From a checkpoint of a small transformer trained on Wikipedia.
Size: 10 layers, 2 heads of 64, MLP 704 ReGLU, vocabulary 1231.
Architecture: LayerNorm before and after each block, normalized queries and keys.
Training: 223M tokens, 7309 steps.
MLP neurons of a small language model. Each row is named by its layer, matrix (gate and up: input weights) and neuron, and shows model dimensions 0-127. Each number is 128 + 32 x the weight over its row's rms, rounded and kept within 0 to 255. Numbers have three digits each. A neuron's up and down rows have the sign that makes its largest values positive.
A block is one neuron, or neurons of one layer that tend to fire together. Before each block is what it responds to, as a language model described it from the Wikipedia text at the highest values.

Responds to: Month-name word endings. Final subword piece completing a month name in dates, such as Febru-ary, Dec-ember, Oct-ober, Ju-ly, mostly in tables and birth or release dates; occasionally other word endings like F-rom or memor-able.
L7.gate76:117108153111088117122134091116167107168152146076169115183148097159131106112135105131193137182181139151118154072098096093072096120186169088123131114120065128108125142151146078112173155099172122106108113157104139104119114097091132172195148085118121134100092157108155131100147184139096182098082136155101110112078111108169069145142115124082124054159123068126101128145156146189126172116157
L7.up76:126048121088088155116115123141131102196068137075102193140095153130120087179079124163188136093120115107126071137063101175085130157108177147125110147064147172187121124135103112125144144165101062080089141100094180081139139137139148123148119143105174182090142119089179167094138070125109126136151107103123108170134079126159139134131116105093153183111148123140167153116128179092079102114124
L7.gate117:037153189194130146190096088129100082106108107145097121081156085106145178136158118101150151093125111112101105085179108106149072076127135157162138165031144188126157138118151182118156149123123097142148154128111085101153118172089125117100203107112133148078160053110132121121214109108168172149095101141080140112121121180114120135150110132186108128095094142167106139095155202098163166153132
L7.up117:145096160160062117078121129195121120090168113094139118110116150167107126205171099142140159098098114084162146071095104067161136102148080146122139096109106170127099137147121093165114160169122117119083106102127118172196182138169117124132183162145083161136129091208187148135142112158107143128183085139191164087121135115106140151154183133119115141129101165070168131182065134118057101121107
L7.gate177:142177091087116188096173093116141108077194153110121074112151134099131125076134082095100114144148119079112161113135150073129090130187112166154115173145110157133133090162088176143118150123104130154137160154143136118125100111132050127125106143177102096125114127122112177114169112142086108169159112159143083089165142125115102131142181106147163122160137128126080145209096164106067108143121
L7.up177:122174163127113128147159144086086206135107177068091105100129094087208166118117141150087156134107094103118129073161083090161138111169166119091180178138127150191139126111122159146129105136142109130140133126099144093146131103202081153145189104102094184142137115076168143128152139146099116123123111184133164120121138096153091071134120089156150199145142154119111179107193154147144130122154
L7.gate224:127142124116157134180097142099125143073138071123165125104110132173153110166141112133155154110123120156111210155125128190106118092139098087133145119072109117120115120160096058083210180142121102138112164142094153142129121159087143113085125153161114141149104158145153190064105126175134152136175152194121168131158156128147181109117122100167105150173137088139128129075132094114119178202179
L7.up224:094190167161138198175128119106185125119211143131122091138129079154128169153058189201136173126137065094122179155181122154158125116133148118167080134135100125094080122109140107095145181120114118114170155134096086119154183149120105068157082082162103089082118145169143136179108120116080115136128093176097209103084123072072157109115197181161064145117186154180162113150164151132120106132158
L7.gate342:112115180074100145119162110138186145135190142123098129157153104160138139135178104131121077130103178135118066137068162098098095089170136095150162147107092171090097126187120093123155134103130098155116101153105161076174086203088101058123170151117128118067094096104186144120075120123055100206113120086136120137101118152111149155096130095206127138123159076131089143139150144119120141174167
L7.up342:134153149082131145144136176137133161113110110059121110085152091148156083150099128135102060131089185127156136151149167091156098119185079118101136154076112088179121122116100077111129193194186096111146104159136144105140125100141095073123148140108146127134103182089186104133132144130131170127143151187173109144146123148128182163156152183119147190085081088129067073120130133079079193149135
L7.gate369:067136126083158141114111086086156108131157103086117096142136133112112137129156160106174124170075112162094142141104112113108109125179114075051101185112093148106129163115109138102120144084061090143134133191150123125047077126104139170131105097141102098172123099110185156161113173181151179168152063205103096151134106125124161103117130095113113154124134076125142167140152181132153176131226
L7.up369:103163115081104193171130150112114151107145060130141142116111106105127128122080118070096105149166113084124120191130192118142114074186112098126147167073148075085151101152143163142140186142131055159150148136074148147130110191082121125129147181161167110112097083140154089154152145167134135142106150120090160084177111131120098113125126099177132181147131082097109071157103111171107127151151
L7.gate481:090090160067095190053131133144116089098147100128092100147144128161133127194104153097131106167145173159141178143121186168099094154147132109088195131151119092148104103099150079131145107131130091161112134136098156100211134102129136098163202124050119160096127126110114122111144149165062129153090155115139091108126096168125167121147188111106112099085144115204115146155095161149118152165150
L7.up481:176064180126110173093093141140108174056127149128116091181136065188100069158116165089137100168117156147156134111097156117150146192081172092102123091098178133112149118111139138158152151146153111168110087115094061080139140128122078167109105196145107067155158043214103160153129100131113107126140145158133104084171157168132110097114109155133107132151128148113108156172115151123090143082134
L7.gate497:096149147101050112165137186141139095117132078113070130122108087051171102119109181116130116157091150161108132109147191136153091164189162115111172144163098155104118126130172116151090130093131175135111107159106178156148160112153169075135141148184160065103120062121162084182104137192108084145104104107141087158131166138076161154174078113124156160093088132153155114176165129134155151149126
L7.up497:128142156117131091139123114093131086112113112145143159069103154095140137127118124108121124172146117117099098142091168154151025110144086127094142139138111161080160119109122136179167138063187116112078154145183133148067107126084100127153159157093126128099106162134138160156062115176097127125148143105141078175140124134149132131153207093144128078105107127165081105106129117151180043122123

Responds to: Comma after proper names. Commas and closing parentheses right after a proper name or title phrase in lists and appositives, as in "Leo Esaki, and", "WWE, held".
L5.gate20:143149124160085191111139128123183141161122116090114081139099088166052135171159080076143133120068110169081184094107189121179136153110168167149145131123126155163120085160087133071114128135111090066131071137178151107114098133117165126111177148134113117159120053136128138168105087071159132113143113166123069165162127154118136120142072103129139157151129153192078177178131164177138120141086
L5.up20:157057086148098130139071092136134130142120128101150123078106111084076112111141088144154117143112146117098128070130162102138150175111088089139174163062138151124113145103132149110155166184102157083115193113131125191123186108039133131179193113149141151102171089180137117149132151103113175128123134128107174053104158147201107098108178127137197135066112084126131121076186148174088163112139
L5.gate119:105144130126104130166161088138135119188091154111147113144068123085104116093136094116106145087138088122065144102133115140143169117155146131143099121103119241077101119168125141147130152130143116063137163103137098160059123156162101111116126190158144126115192110134166147148147114097109143104050117089144094129097150101140123123187139112116122129087152081146128105151192134202155109124132
L5.up119:142128133141150099102100122142135152142157148134148090108103159191173143127139116117092174128168160157162174131206152120178124138139110143170119094116149121156079121089098116061126145137118105094152019113117151171091149099136098155143113145096091119105088081106156069163201136187125098153152101134209050117128156183143131102092118109141152109117119130124073169146142133134122127142086

Responds to: Month-name word endings. Final word pieces completing month names in dates, like Aug-ust, Oct-ober, Febru-ary, Apr-il, often followed by a year or day number; weakly also other word-final pieces such as unt-il, Lif-e.
L5.gate259:058094230156107162055147077109173127111160111057193142152126072147155127152141161131149131149159092137172114121076158118137084137162087093080160077086093164149113141135175148138124114119067142164100110146151116169092083116097135121103128168121137137114127104154135122087106118099131119193124131180132135129130130146180087162140092050155089145125084119128094126176148118169112173147189
L5.up259:158107169076136153157209172108159178129116085103095068071099120149157067153061129139129055141169126173146142110044132099141102101193193135147145135112160134067135169141135071179141144133123103099102151144142165099115123129093106155107134133103110089097136081122189078192159093190069174140140133206147167132119129125127114113092139135156116125142164165116153096107110158140133133107111
L5.gate472:082183187168133166123127104088171142161117131085095113137099134165123173171169164141078093155092104143139144086070144149088160088153100112102141166122086095141072142167140150092157182124136059151125076160125115124154125155125096104075181123122103139150126115121199122114156145125110098147074101190151065119140113173149104135144161085128083097123132115114079165143162154140187173154187
L5.up472:112163121131111164108064159134111114131130161121116093173133063116183066046169134061123128118150090124157141114118095119143111138175129163126128171113124174140098165166113158115111093122101164121126130120128088138179158187087154153125095124115180169118128134158102127141159115169128179152162071131134147066162131146080074113111088124146170172118069052154134108147104067134116096147122

Responds to: Infobox field separators. Slashes and dashes separating fields in footballer career lists (Columbus Crew SC / 51 / (5), 2018–), plus coordinate slashes and mid-word pieces.
L7.gate14:090113148122084124086108099061139143161113086099066105136081151157118117113123091095151121077115150100153146112087087161113151146161194126096110197115102099103103187154157078112123146149126118120095147126109164154143111141131180085108140151140117182162116147105066128109154136147156130177141111137102094062094124129100048145097100143164089142136067122133072206122133135086127096166113
L7.up14:145165153036143172139120111108120127125153107160155178102145187101185116168120161108123057143114095143127108202153102170172142083138095156147124114141133098136138153133113117061142183087143115145101164151133139113119123158092128131125077087126127122150157155071113091145104105118114167142205150110095142079122173096156088131119135102182135153117116130097176162109136169119103065108173
L7.gate25:137122151133123168134162125100088085141137098171150139134158102147125073114187128146040139157130142124118089115130169075147116073094119173031126126135108147126142121116118210095139073126137106139157129116162121094126083131122152071092174113100139089138120140161164106034142105122107102183133059143143099084152140134130097155129081106121091147157153146114157114084227154123108103140123
L7.up25:130146150146081181156128150067190173097139137095108061100179094117152153152049138136123098123082076144088120138124153147117124138139093133151139103176120052106119183095121075094157155174079134127149127111148118181159066088117101089136130089123122123159167152081059097061121170137118136175138167179197117070152159184140171127150109114153114104212149082131153123172112144160103132114152
L7.gate160:113067142135119120180171127121083125085133150124125140158095121136136100168149094112189096113130111100054157107140095142154094131167115137102033133167085114221117202114128137143168120106149079099119116141126122106107106145153140084122123135127163115160122147124131179114139117083051155153129137157090103088127101090134136070154144095090067153144091187171091113117131147073109193168148
L7.up160:108096127135119172108114138127140136123124110131129189160073144140122124123082181129132111160136131169179087131132096105130103138164141141062126102114107115136079094122186111195093137147132101098116171133129118104090130060122151118121117113115164140109153092083106073126136093138078148093102143133098067081119084121178096156168117133133154080142116113075122149145160079063124122131127
L7.gate302:056086181109116133197114100104116163142169124095087156188127159147157102109134136102133069122155134134133173115154101142127100113173167133097129122158080190171099145204147154144149149107081141140155148110061149162097124141072173129139094124191178173100131129183112148106125098132111124130156112185157105131121103115186132121096144172078128064100041077116126141126106158092151108201116
L7.up302:170136117180175146098196110116172183115144132051149090172126131089086123105132111152173136157099183144196108135138115087084104104106130105084150107158168144141113114153079156083078094156112083176062072106130119097175108222093140134127128125164085173151129145121131126136100143101140074109157105074118139091149116152093074095145085141141068123186203095169091117082129157092107143122179
L7.gate312:114105107168133167145132167092159121086175096181142113134121158117171112112104085118180094142156142114120136052138181168152114095210088093070102076167057169164143125108157112150147199113099111190061159201150105045103149152096118135144046094137140084084121129156119130138149077137140103126129186098113162161174092114093133148162153119163072144118158133146086123144102146101112155198176
L7.up312:157111138113181067158130166166065131147113084187198101137121131157150126093101099160114142128140143132086113093126145129145088140162091135160110116115082129079102160087137096041100108160098127152135190178110110136150090070097167107130144122097076147195150120140133091137150218050100161126144144132081150126145095092152117089131149050158152105145117111132149122110059127112135113125126
L7.gate549:133151097076111085137150093091172139216157090133116148117151183101107160137129150161151150109098135152090120096125127147087085150111131075056175113108118099154105146145105087131140116119092058113090157113116146118152104171163144126093166143084107161150103158115130106098188100151112193135169118155113075093128132102163124078110107158168052109132159126111176206145083160093133097139153
L7.up549:172158124136147107078155100109104115083223104139095128161109156170123139140102137118170118120162136185101134172163201103158114126117069137122135171091109141170081142126106151032118143160087174120145126144147122123119134164113082161101130106118120137117109130125156177114103155140132096167173137188081141102169119100149113090086146103159115112118157080109128154091099084105109139164138
L7.gate572:164105148105096108137115140081106060135123078086118099137160087108135144122128117155162237123131103125141129090190140177096140117109177165109091109147033103146085089153185118165185123101124104138112142218118150154165083172118160129128171132173104174114181163122111141101168107203127132155154119148125143092130160069142092142104109141110106144104095138109192200097100116157127128172137
L7.up572:078101109120116111108125144136141137180101151145083180159142097090093134099082160084135149136207155152167200053121192070116172141118116118126199108198122110065103153149207125101188110061089122115096131112099159111151112166114190148167118115139131134091090169090076138180120103090108115158123103144114119113154130146144104123096125148093088189197102076116069099191093095108153124137133
L7.gate619:158083140116129120130150150122209107141132136142120113132073086214145138137196109127114103155145165121074103134171104160131127088092070121142137125152096116115146163155186157159186080123154093109074080174163160034076112118025181122153114113097122127128177152117130125143179129186086167142158150163128145075118137074163085076127115143146113098137145135187086106154090111109068152147103
L7.up619:124088188141137121159133143154125142146098155073165147201133156162150140095123135083068102120140158142146165087134088175120134100171118133078115121110095152121128131146116142143108142137108178167163112126134113144144121154142119083099145215128097141106150105156137083101134076118117206108143134133149168176200108114152102169124100091104151108105061108134094168138110117132077116096114

Responds to: Month name endings. Final word pieces of month names in dates (May, January, October, November), plus the comma after a day number, and stray endings like -ly, -ay.
L6.gate149:080081191192090170072156103084144141124192148103146116147178131160125127151163113158138072208132123173165112105101144168118133135109161090124138131106125140134128152120087118105140115106051074122116134130176105149161088187107128091112121137137134112067099053128216105144183165182164101179142094141127110118124088144098106133141077152107093152115152126166128140120168173120088181141173
L6.up149:126131182077108126143114144111069072107117142120137127160165088138136078106071125151142127151151099167163124122089161169110119113126140141110120154120112107148152151087155081095146114171112077102102137111169152146172131163108160162087150108152146075118093088122084097142128156122141154160144089127146150097110118118070142093111075147146150164130155114141209170087159129058094139105107
L6.gate304:088123137106155125145114088104159080107187140092145155115072145159164135116136096160078150138191119103059155079101122093080099107195148113091081121102118140159085132152158162140103132120126077144144140125116121155143058117170147112098127099106171129133133132159185120103102056167164120112112141148112094069105158094160160186139169144115054157165086086158144157104139138154164142168162
L6.up304:157149117149109129132103118100102130076099100159143107058159140081140150184117131096131160162188166039093148125145114090206183128084126066117116148118117106119136111132105100157159090169068144150155172120139133216127192128083131175158139152134115054122083144125134112134155142148136153133154059109109179133119093166092179119079100139161132125131137121158052113174135121162184165136197
L6.gate592:118080140108114158152131092105080172109135135088173142180104112144159144131183152140190131122141178100139108151128098175111121080100147090129125150133120132162098173061157118159166132116119069161087124156044114136117115168177163146098148127061118104120112077092216190136153161160105082156121044135110152080145073112096071120168140122078067144122172102148095176052122133171130170169161
L6.up592:133123158105112126155184163133103140139118128098131173113170166143123073165131139157129123088170161136143137141087162127074138110175085124111175134134152161122138154144125087123150119123102119107116130110100137108134141139176116108105168135108142176174099094150142189161125139121156140205195060168090129058126103138135153182093054121112098177146180108196108137171129105136108145135150
L6.gate681:109123135121147139049176138053119107138171105152184159135138118131097131127106132151107135156177135172106118056060100113089159137161177102127145145124082128083118135104134162167202171135166091121133122177107169064103123091125145213137124089088114129145096071117117185148094108148168144171074108098154123113071108147097119053201148108170101121117112119201138159091164114139125142156158
L6.up681:124096128081111167141077130124118094103121115168131149122095143102150167165115145145163093149126180109092121102098160131150114180171171081106126095160152126097060156147140140194094133189142116119158164180091090159156161122049191096159116173137101144124158089172124125139127158084117103154137105112180086101139082117187185134104145113091159164094106118122073133099109125107118134167150

Responds to: List-final comma. Commas after the last-but-one item of a list, just before "and" or the final item, as in "iron, nickel, and" or "Aidan, and Josh"; weaker on other clause-ending commas.
L6.gate152:147137124113106150123087112101128140128189110136115112094109139122098116115176135182146174142122148107119173076151161092102163137140170119127155107127123109071079075192143208101117140167106155072140155131120141186136084148144137049150113136064150142115129129115120132136154101074182151110091104186103064136122104184165115140142155076111141116149156065109114206086189130152158139126149
L6.up152:101150123084083132131130160134115138151119160095061102104177117093121117115096174100102119103173118063123147153111131163107102178134148155113106232116130105095150145139098143144137114112122115059135121138097153143118137076117075140151110197158136224120092200089109093187108129103129141089115070152166101145151137112124132076121153113157144072196075070132158162127160130185145148138103
L6.gate383:120099106108150158156121144067110114118143085130104100125105140162079165126122137100148085200147097135153128048114143131181127090151105146058155153125072075194138059159133152107139143137114103128145101149160130086122093073075065078096105207132150190091184089090086146150114168150127113146146122102134123131156139129146107103152138196115147141135184097162167162083157141149098175183119
L6.up383:118145117135139086089121129148093165147149123139108136156083125138117140134139143068137182137076150091130140153129120143107169126109139127197151149108137154173104124107125094143106143142150111108136135161156196160115105102103111075100111159109146148167128086102196123148127135137164184144133101135134152082140189187215132079129087106133141107098113108155086187104126093203084168115150
L6.gate487:136107081134128158122133145177175133112139133111161171109104120122083081136107063141129133143124030161138159140119168172129149154145160154220106131104110135150122160097140077105125136116128064073112129171126130136085117126120174115141106130133157071148143070134155140105118138124180196173073156138094126083153148124112047127179100163145090117174073166168129138119183169107114105151157
L6.up487:094143156104074147123162142171105172145101114097070180141098133121157134142097136128141124129101130151119151177131118128155139097185120123137111121091108133075161172122093145142122131110134129092137089103098138217081100175157118125194139194192150061156135137118185115159176150117146130140094158142169114151136086214149099174101116127118122155149169110198126127124157116112156168102192
L6.gate506:163112146154097119089110095120163167234163211066102119161087139147086165189166132128109168147079101168076165148170157149145157125156107164146100116119125123131090113092162132088141106157176068089136172160113163148099112133125086100170163149154078124140165110118170167108170050096196112103083099101154092115142141122172153155154111126097143125197157181147088147119173165124079142124107
L6.up506:137089142099099135152135128120122124141061118122137114106129125095170123131125133110063147138141160150174133149198083125135120132110118204189128169104144155079095118127136112065154106099138085080145190127142169184160116231130143186101141132075132132126114127144141108107201151138139101157081141088119040111154152128124111108168090129152145133088133140132069162117164134106069114119054

Responds to: Mid-sentence commas. Commas and other separators ending a clause, list item or number group, as in "reinstated, but", "Bearden, Joyce", "2,000"; sometimes mid-word pieces like "publis-hed".
L7.gate2:110099127128050152130134113120178139155121119091152142096065088092058133128140118123138141146157143175147137101115103106142146132147126157101135192138137107132100169153167130175122096115113088097080175106116162128135084126122165104043144197200133133145128160144053233121147149144172147164090161128189142150156144138148119102151085125137170131113146154164134140149149103141078110116129
L7.up2:157110102155154083150145127184129108105150118117119181116116128118131191129121120155099110156169157189097085039133131147152063061125122135191150133138117115132102156151161119140193152137125068147130186202136179147142123085105088093158149180088168136092124151072084125149071089134115118156087139087089114135169137092118140125098131159116177138102127136112173150117096127151095088140123
L7.gate67:129089152080165168151106137082077141192143111058145144133120116142129116099174101178093190140116156082130162139111165093120142072179106104103133179064119134090118081141129134112117096158130044138140158208141122131111151121080097078139131157108090122111172161124166178140140101184123181105082110158086096098130153148151142125167163103153140137103155165163066129109208177156077153147145
L7.up67:095103146091174138116129123136102158139115067079163140139143137072124149155139170132130168160141208139042126124121198135130151095121094138134097179110143139111093085100152152188146150106158100166155146107094141087083155134160177098131070126106107127134106119129117121109147123167107120141070121101117168150163159158177145169110137134063145130088135138131085141182155060121132100145130
L7.gate86:150111175105160086088139104145083143137168147093111124142152087070104126179176127152119154109126115178061195043124166152116075147145113075130096101147116069115075159113128126114179132119146146179166126134126129135108152077126057147171089184114082086188140125105160108133160101140156156161144114108113070107091132146172140094184135087158125144151150124129149116132108133158120111155100
L7.up86:188114134128116116084127128124148102070139102147137187155103129116185120151128157124111050103155177157121175172141104124141140111126055086120074171142123148124113121120112156146153174143170121135115074162106129087143150115108124124140117154111131133180131180119123103111149159120153161113119102133179180185119139154155077145159144043145138159127131110131121119195107110184120088092157
L7.gate88:088088109146135143175213111139189147109128091123112115156091129090137121119186116110151175166111144127114191077131154089159101128128137128147168192098109146128112138103138134097125109065108159193111132136110115121166152088116120152230114095079079071160166079142118075108183155154148131114082091153105093080117152130169176096154137079141128134186139109157109150134115082121133125158124
L7.up88:180156166110081105109171124174174171110120157122113099131138090092091150110159171104106196110175153131107150116109162121097120156115133154128108130127119122085124169134166158095121145152109162120098168152099121137147135115116102119151145100072123139198170187129100115177147130100155170146120113068155121098185147155122134066208088112170144082131110103132068103178119059161115157134136
L7.gate110:093081125118160170150114119097103143153122135121141109130133156129088151135136166130158111184154121136157172055099145159175110122178172157116123114124110119110127106131107139068114160124155086133149225141161131129109124131100129098096122177179137175121142117144103136170174080135109144148128130128098084125175123131153095082150155111142137115121107086204115156097148151193117152176145
L7.up110:125069166149125093026138083136130124079092145160096193052177130095159081142166152148174164123118111118142126075098131123084178109131104151126139139176170111110162156093151158115110064068073123122118139086155137135048152088154083147168102157122110071139162125174131144140167151115174176116124100137072091058092145117126138123199136107131089135128160098127207155158149125168113138114158
L7.gate202:169155126125136152113148082094126129165180169081141126157104119153102151104125133101121154101082122140096078112107108121075113068128137166080141138128107207153146092115159098141138134172149105092108086144129143194110053183165075113166110193132113104130133070157133125110136152122098122148147130117140075151119144102184093109137110119087150156123131133148105184159163110099132171146179
L7.up202:088122101141113114100145140191100146187184089131085094155162143145137102063162175113129112151134120176138062118158062105116122129104137198092177156092159115169075135114112078101157197103149119096094140122094104089123121124169139137081101087083161158159158112146173092126130135118077162121153111131189108135165103153093147085198188151168128127052179173138141160092144081100150107099086
L7.gate374:105152153155136165111101094098154124139124100108135129164094165108071114116145108142121157144073100079099177098129141105146113136154080130126130083049123117145158098119136121121144126141157119121163185158138099087079061191169128128134080137103110184168102144123130154157138102102138198165077103144103082107140098104130141103184147108112069094175128152112145120162108106088109155133198
L7.up374:185130098137074151201155159080199136107153142056098134120154082170098119120128130156091172195211142142133121091148132110122069120141130173119163100131129160135154205144207069113118152096123124166121122171065097131075082125136100127125148108104125141167112139092134178157163137114136164154117083179170091159155145127107128083110171163121163131096161108134122142098110150115095108115195
L7.gate563:172082135102058146121145083128178128155143210090116119113120096114035066133152129107174117193158116154054151134091171170129133084158185141136149117082116077093116106128111125131170188127113132110175186137120206150128099105148073148140152163183162164161171096118196149069173090116187114149108154099122102128208187117162084111170129142146162068161164107149109151135162142125146124131096
L7.up563:171186117091123116125079139150130139073148088058172161097133129064134119151172140102093155115097115144117076085115118122183120161143098124127129204061127132088122124191188129092162135147195098121129180204133136219098166127120105141131107169118086114116153100170201134124105111111095127149142145103032081112148140151105119098167103089105129078123125160108103086136131108153082097132112

Responds to: Mid-word pieces and separators. Middle fragments of split words (dou-b-led, ad-op-ted, kh-ak-i), plus slash separators in career stats and coordinates and colons after infobox fields.
L5.gate5:132145129127064139177176092080141114107117076084163128174135073166109112105136097116132099123093120139093154139140156132116154090190181122114105073088079131135147163111179083097110132106143079119146165172145087118075152146137154141078125120186141160158083062135141138117137115122091134146135127148141057062171132112127166150125090147166111175114146141143067159113120184110187121159119
L5.up5:122117153087142111207102192143126064139154085160145112150118167141157132169176110096166078180127090119145113175162119147079095111123129046138130118188113148160127178170090170154127129106093106179095128105182133217168137160132159063108117082088156168106154069088122086129082095157123084092198107116128138139124122124127112171085129121129096155099139153161146117159110112074131122114123
L5.gate553:106099154101082141094073113053142110110115111112143111140125141127174152150115104126130089180160182113130114096205148138134113186186060169127127162138084195072101135098187145152154141136124097120104163145060098100098106129149145176128138184080127107175111102101133144114193139141108155169124152113156055101162126117082093079114097153090095132143110115132074132102153177136125126203119
L5.up553:139176090119158119115135058052130141145152148061161127098092205145070102141126115154070140156124113115147105080158129110125153117133142153140123129130192105150097127135164135131083171094106119102127114082112116157142084094145132183110173141116072138040072109147158185091138124096150117125161161153125008099120182140150147185118157101135175143162199183144153174153124144153182134159103